{"num_hidden_layers": 13, "hidden_size": 768, "num_attention_heads": 12, "num_key_value_heads": 12, "head_dim": 64, "intermediate_size": 2304, "vocab_size": 8972, "hidden_act": "squared_relu", "norm": "rmsnorm", "norm_place": "pre", "norm_eps": 1e-06, "positions": "rope", "rope_theta": 10000.0, "rope_fraction": 1.0, "qk_norm": true, "attn_scale": 0.199, "bias": "none", "tie_word_embeddings": false, "parallel_block": false, "extras": ["capped logits"], "init": "normal", "init_std_qkv": 0.0179, "init_std_o": 0.00352, "init_std_up": 0.0179, "init_std_down": 0.00203, "optimizer": "muon_variant", "learning_rate": 0.0176, "beta1": 0.95, "weight_decay": 0.0059, "lr_head": 0.00399, "max_grad_norm": 1.0, "warmup_steps": 39, "schedule": "wsd", "decay_fraction": 0.918, "decay_shape": "linear", "final_lr_fraction": 0.0, "batch_tokens": 131072, "max_seq_len": 512, "doc_mask": true, "train_tokens": 1131000000, "max_steps": 8629, "dataset": "wikipedia_en"}
MLP neurons of a small language model. Each row is named by its layer, matrix (up: input weights; down: output weights) and neuron, and shows model dimensions 480-607. Each number is 200 + 20 x the weight over its row's rms, rounded and kept within 0 to 999.
After each neuron's rows, "fires after" lists the tokens most often just before its 100 highest values on Wikipedia text that the model never trained on; "raises" lists the tokens whose logits its output raises most directly, leaving later layers aside. A number after a token or word is its count.

L10.up2040,163,192,200,183,167,199,196,213,204,216,204,195,189,202,165,232,211,230,212,205,223,177,198,240,179,176,198,198,153,194,219,188,150,184,191,178,214,218,187,287,226,222,180,197,209,231,216,213,201,202,200,157,219,244,213,188,217,181,208,170,150,188,201,201,186,225,205,190,231,186,214,165,197,186,217,229,198,206,201,176,220,180,160,189,173,200,212,177,192,177,208,188,234,208,218,207,195,172,238,205,183,204,186,158,140,202,194,155,204,203,174,190,203,170,225,200,174,209,218,190,197,153,205,226,223,228,175,190
L10.down2040,220,198,181,229,172,191,177,219,219,185,189,207,203,210,195,193,190,205,203,188,182,222,175,228,191,192,184,212,215,194,161,196,215,195,172,205,192,203,168,206,212,239,204,168,212,212,201,216,196,201,208,221,178,175,168,218,208,186,209,197,192,181,203,180,184,191,191,203,178,187,172,231,233,222,183,191,193,200,201,204,195,169,185,198,188,211,217,222,199,159,187,228,218,220,219,199,204,211,188,207,171,218,244,160,207,206,207,231,199,200,192,182,170,228,241,212,200,200,214,194,231,205,216,207,196,210,181,161
fires after: "\n" 27, "." 26, ")" 12, "Win " 4
raises: "- ", "Total", "Win ", "Loss ", "4"

L7.up1623,192,218,192,160,202,180,191,194,189,181,186,222,109,200,185,236,186,205,201,192,202,194,198,217,207,210,224,165,204,226,196,191,179,149,191,155,185,197,175,175,209,210,217,215,198,176,236,188,215,241,221,218,178,155,195,203,193,230,219,198,160,203,174,212,214,198,202,213,237,193,241,199,220,201,196,173,212,220,198,181,188,217,216,183,227,153,288,186,158,211,190,207,186,243,237,228,204,194,174,208,184,219,220,210,212,192,193,185,177,208,223,186,238,223,215,194,179,191,196,204,183,210,192,196,200,206,195,196
L7.down1623,201,238,211,223,170,201,227,239,203,207,195,209,174,195,163,192,227,231,199,213,203,216,193,195,188,205,202,204,194,189,174,198,206,216,181,191,186,190,186,172,262,216,220,189,220,209,161,167,210,160,178,172,189,223,203,199,224,186,192,188,189,207,207,201,220,192,227,170,232,203,217,248,204,212,215,205,170,164,174,232,197,205,200,211,218,188,203,188,171,220,204,208,142,179,206,187,176,223,177,209,218,182,223,238,153,199,170,250,178,193,206,178,213,233,245,227,178,229,214,174,172,223,184,181,202,212,194,242
fires after: "===" 23, "." 20, ":" 12, "==" 12, "\n" 8
raises: "! ", "| ", "!", "ome", "Year"

L7.up1473,183,200,204,189,196,223,183,200,187,218,198,188,187,220,211,232,172,221,187,210,187,186,191,197,225,168,190,203,209,242,214,219,205,220,193,214,191,185,221,210,219,206,202,210,222,195,182,184,202,196,209,206,177,179,208,202,177,203,202,171,215,164,188,222,237,222,206,223,192,206,171,208,169,189,178,185,209,211,185,222,229,190,235,218,231,175,275,178,191,221,193,203,187,222,224,195,201,167,229,220,177,170,204,212,210,181,180,207,178,192,196,196,211,189,213,202,226,212,237,173,198,218,206,224,212,225,201,208
L7.down1473,191,187,181,215,194,188,187,217,209,189,200,215,178,202,208,197,206,227,191,183,185,212,183,202,206,183,201,191,241,223,163,203,185,221,214,178,176,231,165,198,245,202,200,192,201,191,187,179,180,225,200,168,202,194,211,196,164,203,228,179,227,200,209,204,203,211,166,192,216,197,193,216,159,175,185,184,236,180,204,188,208,230,201,209,194,212,233,186,213,217,170,165,235,201,192,198,188,215,185,239,215,188,178,237,191,214,207,189,182,249,195,191,212,195,183,234,175,170,218,232,244,205,198,176,209,236,179,217
fires after: "." 29, ")" 20, "'" 5, "100" 4
raises: "----", "}", "\\", "these ", "where "

L7.up1450,192,184,191,220,182,208,195,163,192,208,201,221,187,202,174,203,248,198,192,210,201,204,166,184,197,157,187,194,205,221,239,194,191,209,186,161,170,195,191,205,200,204,213,186,207,205,231,217,206,202,196,202,213,240,178,188,209,206,197,200,218,226,185,206,193,178,232,206,191,212,214,202,213,239,228,228,220,199,189,205,183,200,190,170,207,139,206,204,171,194,211,194,227,228,189,185,194,226,199,152,168,196,195,196,224,222,187,174,172,187,166,180,195,185,207,210,180,216,181,182,220,190,177,255,206,204,196,196
L7.down1450,191,194,180,195,207,202,216,185,172,191,187,199,207,179,193,210,223,187,205,226,210,213,173,199,172,159,219,193,219,195,207,215,190,177,167,200,180,204,150,212,232,166,213,216,181,194,209,177,234,226,208,184,183,226,188,226,210,170,189,161,199,193,233,200,182,197,207,224,190,196,260,191,222,219,217,201,206,141,204,213,207,200,190,220,190,199,164,221,181,213,225,216,176,203,201,202,205,182,228,203,226,186,208,247,209,211,172,228,199,230,167,235,212,207,241,218,198,236,210,174,202,178,210,221,189,211,227,224
fires after: "==" 29, "===" 13, ")" 11, ":" 10, "." 7
raises: "- ", "1", "Highway ", "Voc", "== "

L7.up1149,172,204,206,207,237,233,211,210,267,199,213,179,194,181,190,221,195,197,213,214,188,207,193,157,216,181,158,189,195,196,198,240,203,175,184,157,208,182,209,183,188,230,213,180,186,183,176,217,226,194,185,205,170,208,187,226,213,220,175,190,204,194,164,146,175,181,199,190,206,182,215,209,216,213,203,198,180,234,227,220,179,174,190,208,214,215,256,172,178,216,187,183,206,226,181,185,200,228,212,211,181,212,196,216,227,212,207,204,215,186,235,204,174,203,187,228,191,239,233,153,179,194,173,211,195,204,180,213
L7.down1149,242,231,161,179,212,231,200,183,198,179,220,220,214,198,196,185,204,232,172,180,199,227,204,191,203,178,190,187,207,201,205,199,224,190,222,205,187,218,218,215,192,206,189,195,213,218,230,207,238,174,166,229,200,203,201,189,194,226,201,195,207,196,204,201,151,205,197,244,195,190,204,218,188,217,200,197,217,166,188,200,196,176,188,205,194,163,161,174,220,206,169,193,214,172,181,145,224,184,208,224,184,176,194,177,179,168,202,188,208,223,192,220,192,177,215,182,211,246,212,212,238,204,223,211,187,208,217,196
fires after: "in " 23, "In " 15, "\n" 13, "\n\n" 12, ". " 6
raises: "his ", "effor", "its ", "attempt ", "an "

L7.up989,211,176,182,217,161,195,179,185,209,225,217,205,203,179,222,207,189,236,204,155,191,203,177,177,173,202,210,259,196,207,198,219,202,183,211,187,159,176,195,232,200,240,233,201,230,181,178,189,188,201,198,231,207,184,226,215,201,163,197,195,227,182,219,210,238,232,178,202,181,245,194,195,210,211,201,206,211,222,212,147,206,232,227,171,214,200,188,186,199,178,199,179,205,194,188,166,200,209,197,187,182,173,193,226,229,178,143,196,212,212,166,207,213,158,233,198,222,120,179,196,206,191,168,229,183,194,205,207
L7.down989,207,173,211,208,178,204,201,221,182,204,163,169,213,180,198,199,215,180,191,221,178,193,217,180,202,209,230,189,208,216,201,214,205,208,192,195,209,190,193,208,163,189,211,229,201,200,195,232,186,207,227,197,194,214,182,183,196,205,211,174,188,187,200,162,219,207,197,229,183,180,212,174,221,197,204,223,232,174,175,198,161,167,214,204,199,207,217,188,200,222,164,193,168,234,230,232,191,188,220,199,198,162,198,188,209,197,229,214,218,225,201,209,151,160,141,208,219,150,230,200,201,197,198,191,182,156,231,207
fires after: "on " 34, ". " 11, "On " 10, ", " 9, "with " 4, "(" 4
raises: "other ", "other", "others ", "Other ", "second "

L7.up258,187,162,218,191,234,173,212,204,158,210,233,191,224,224,173,200,208,223,169,190,197,176,190,212,191,200,206,182,205,190,198,199,218,213,218,208,234,177,189,210,187,218,181,220,212,196,205,200,219,199,195,193,147,183,202,233,207,216,192,197,116,199,182,215,207,162,207,198,169,211,188,213,181,212,207,211,195,214,213,193,180,219,197,220,223,201,190,207,174,189,203,197,185,208,200,221,187,222,190,231,169,204,235,219,178,221,244,202,223,232,203,178,184,200,222,181,187,217,177,185,214,216,176,208,190,164,252,177
L7.down258,218,200,175,182,201,213,204,177,175,212,182,187,220,204,191,210,206,187,185,191,177,192,202,224,182,212,199,210,181,166,191,153,221,198,200,187,197,238,184,185,186,191,171,207,150,198,192,212,172,135,195,200,194,204,187,235,231,213,206,200,179,208,243,195,197,202,200,177,201,208,188,242,242,190,170,178,202,177,177,191,225,203,184,220,202,191,172,189,195,189,210,164,164,186,214,254,202,220,211,201,167,131,218,233,232,167,186,187,210,167,183,226,223,202,220,166,227,208,214,197,141,167,203,221,205,214,161,201
fires after: ". " 46, "\n\n" 20, "\n" 13, ", " 6
raises: "so", "ore", "ong", "ong ", "part "

L10.up2213,203,195,196,189,221,179,211,204,195,215,198,209,187,225,211,182,210,195,182,192,196,200,171,192,198,162,196,205,183,210,223,221,223,170,191,204,171,208,192,183,187,187,212,163,174,229,193,188,201,189,195,188,216,194,205,204,185,200,178,190,210,177,188,205,221,215,208,180,185,206,206,172,214,189,213,188,190,204,205,219,235,171,194,201,153,185,226,190,207,196,187,167,197,204,213,207,196,189,205,221,162,219,237,192,186,191,219,200,209,196,155,211,220,181,201,199,226,195,158,170,188,203,199,206,202,227,206,175
L10.down2213,202,158,208,191,166,165,234,185,198,240,187,190,207,183,210,212,206,201,214,215,194,178,220,202,182,211,168,216,210,226,206,227,205,199,199,199,183,193,205,228,190,198,207,226,173,202,175,187,181,165,189,220,216,170,200,193,183,223,185,177,185,215,194,153,193,202,186,169,197,201,187,195,235,169,182,231,228,174,203,206,215,189,223,232,170,194,201,233,179,190,243,157,206,183,199,199,166,207,245,210,207,218,218,151,178,226,197,197,183,218,182,270,197,186,205,197,185,204,222,210,177,218,175,211,170,208,227,184
fires after: "\n" 38, ") " 11, "0 " 5, "er " 4, "of " 4
raises: "Gold ", "Silver ", "Win ", "Loss ", "DF "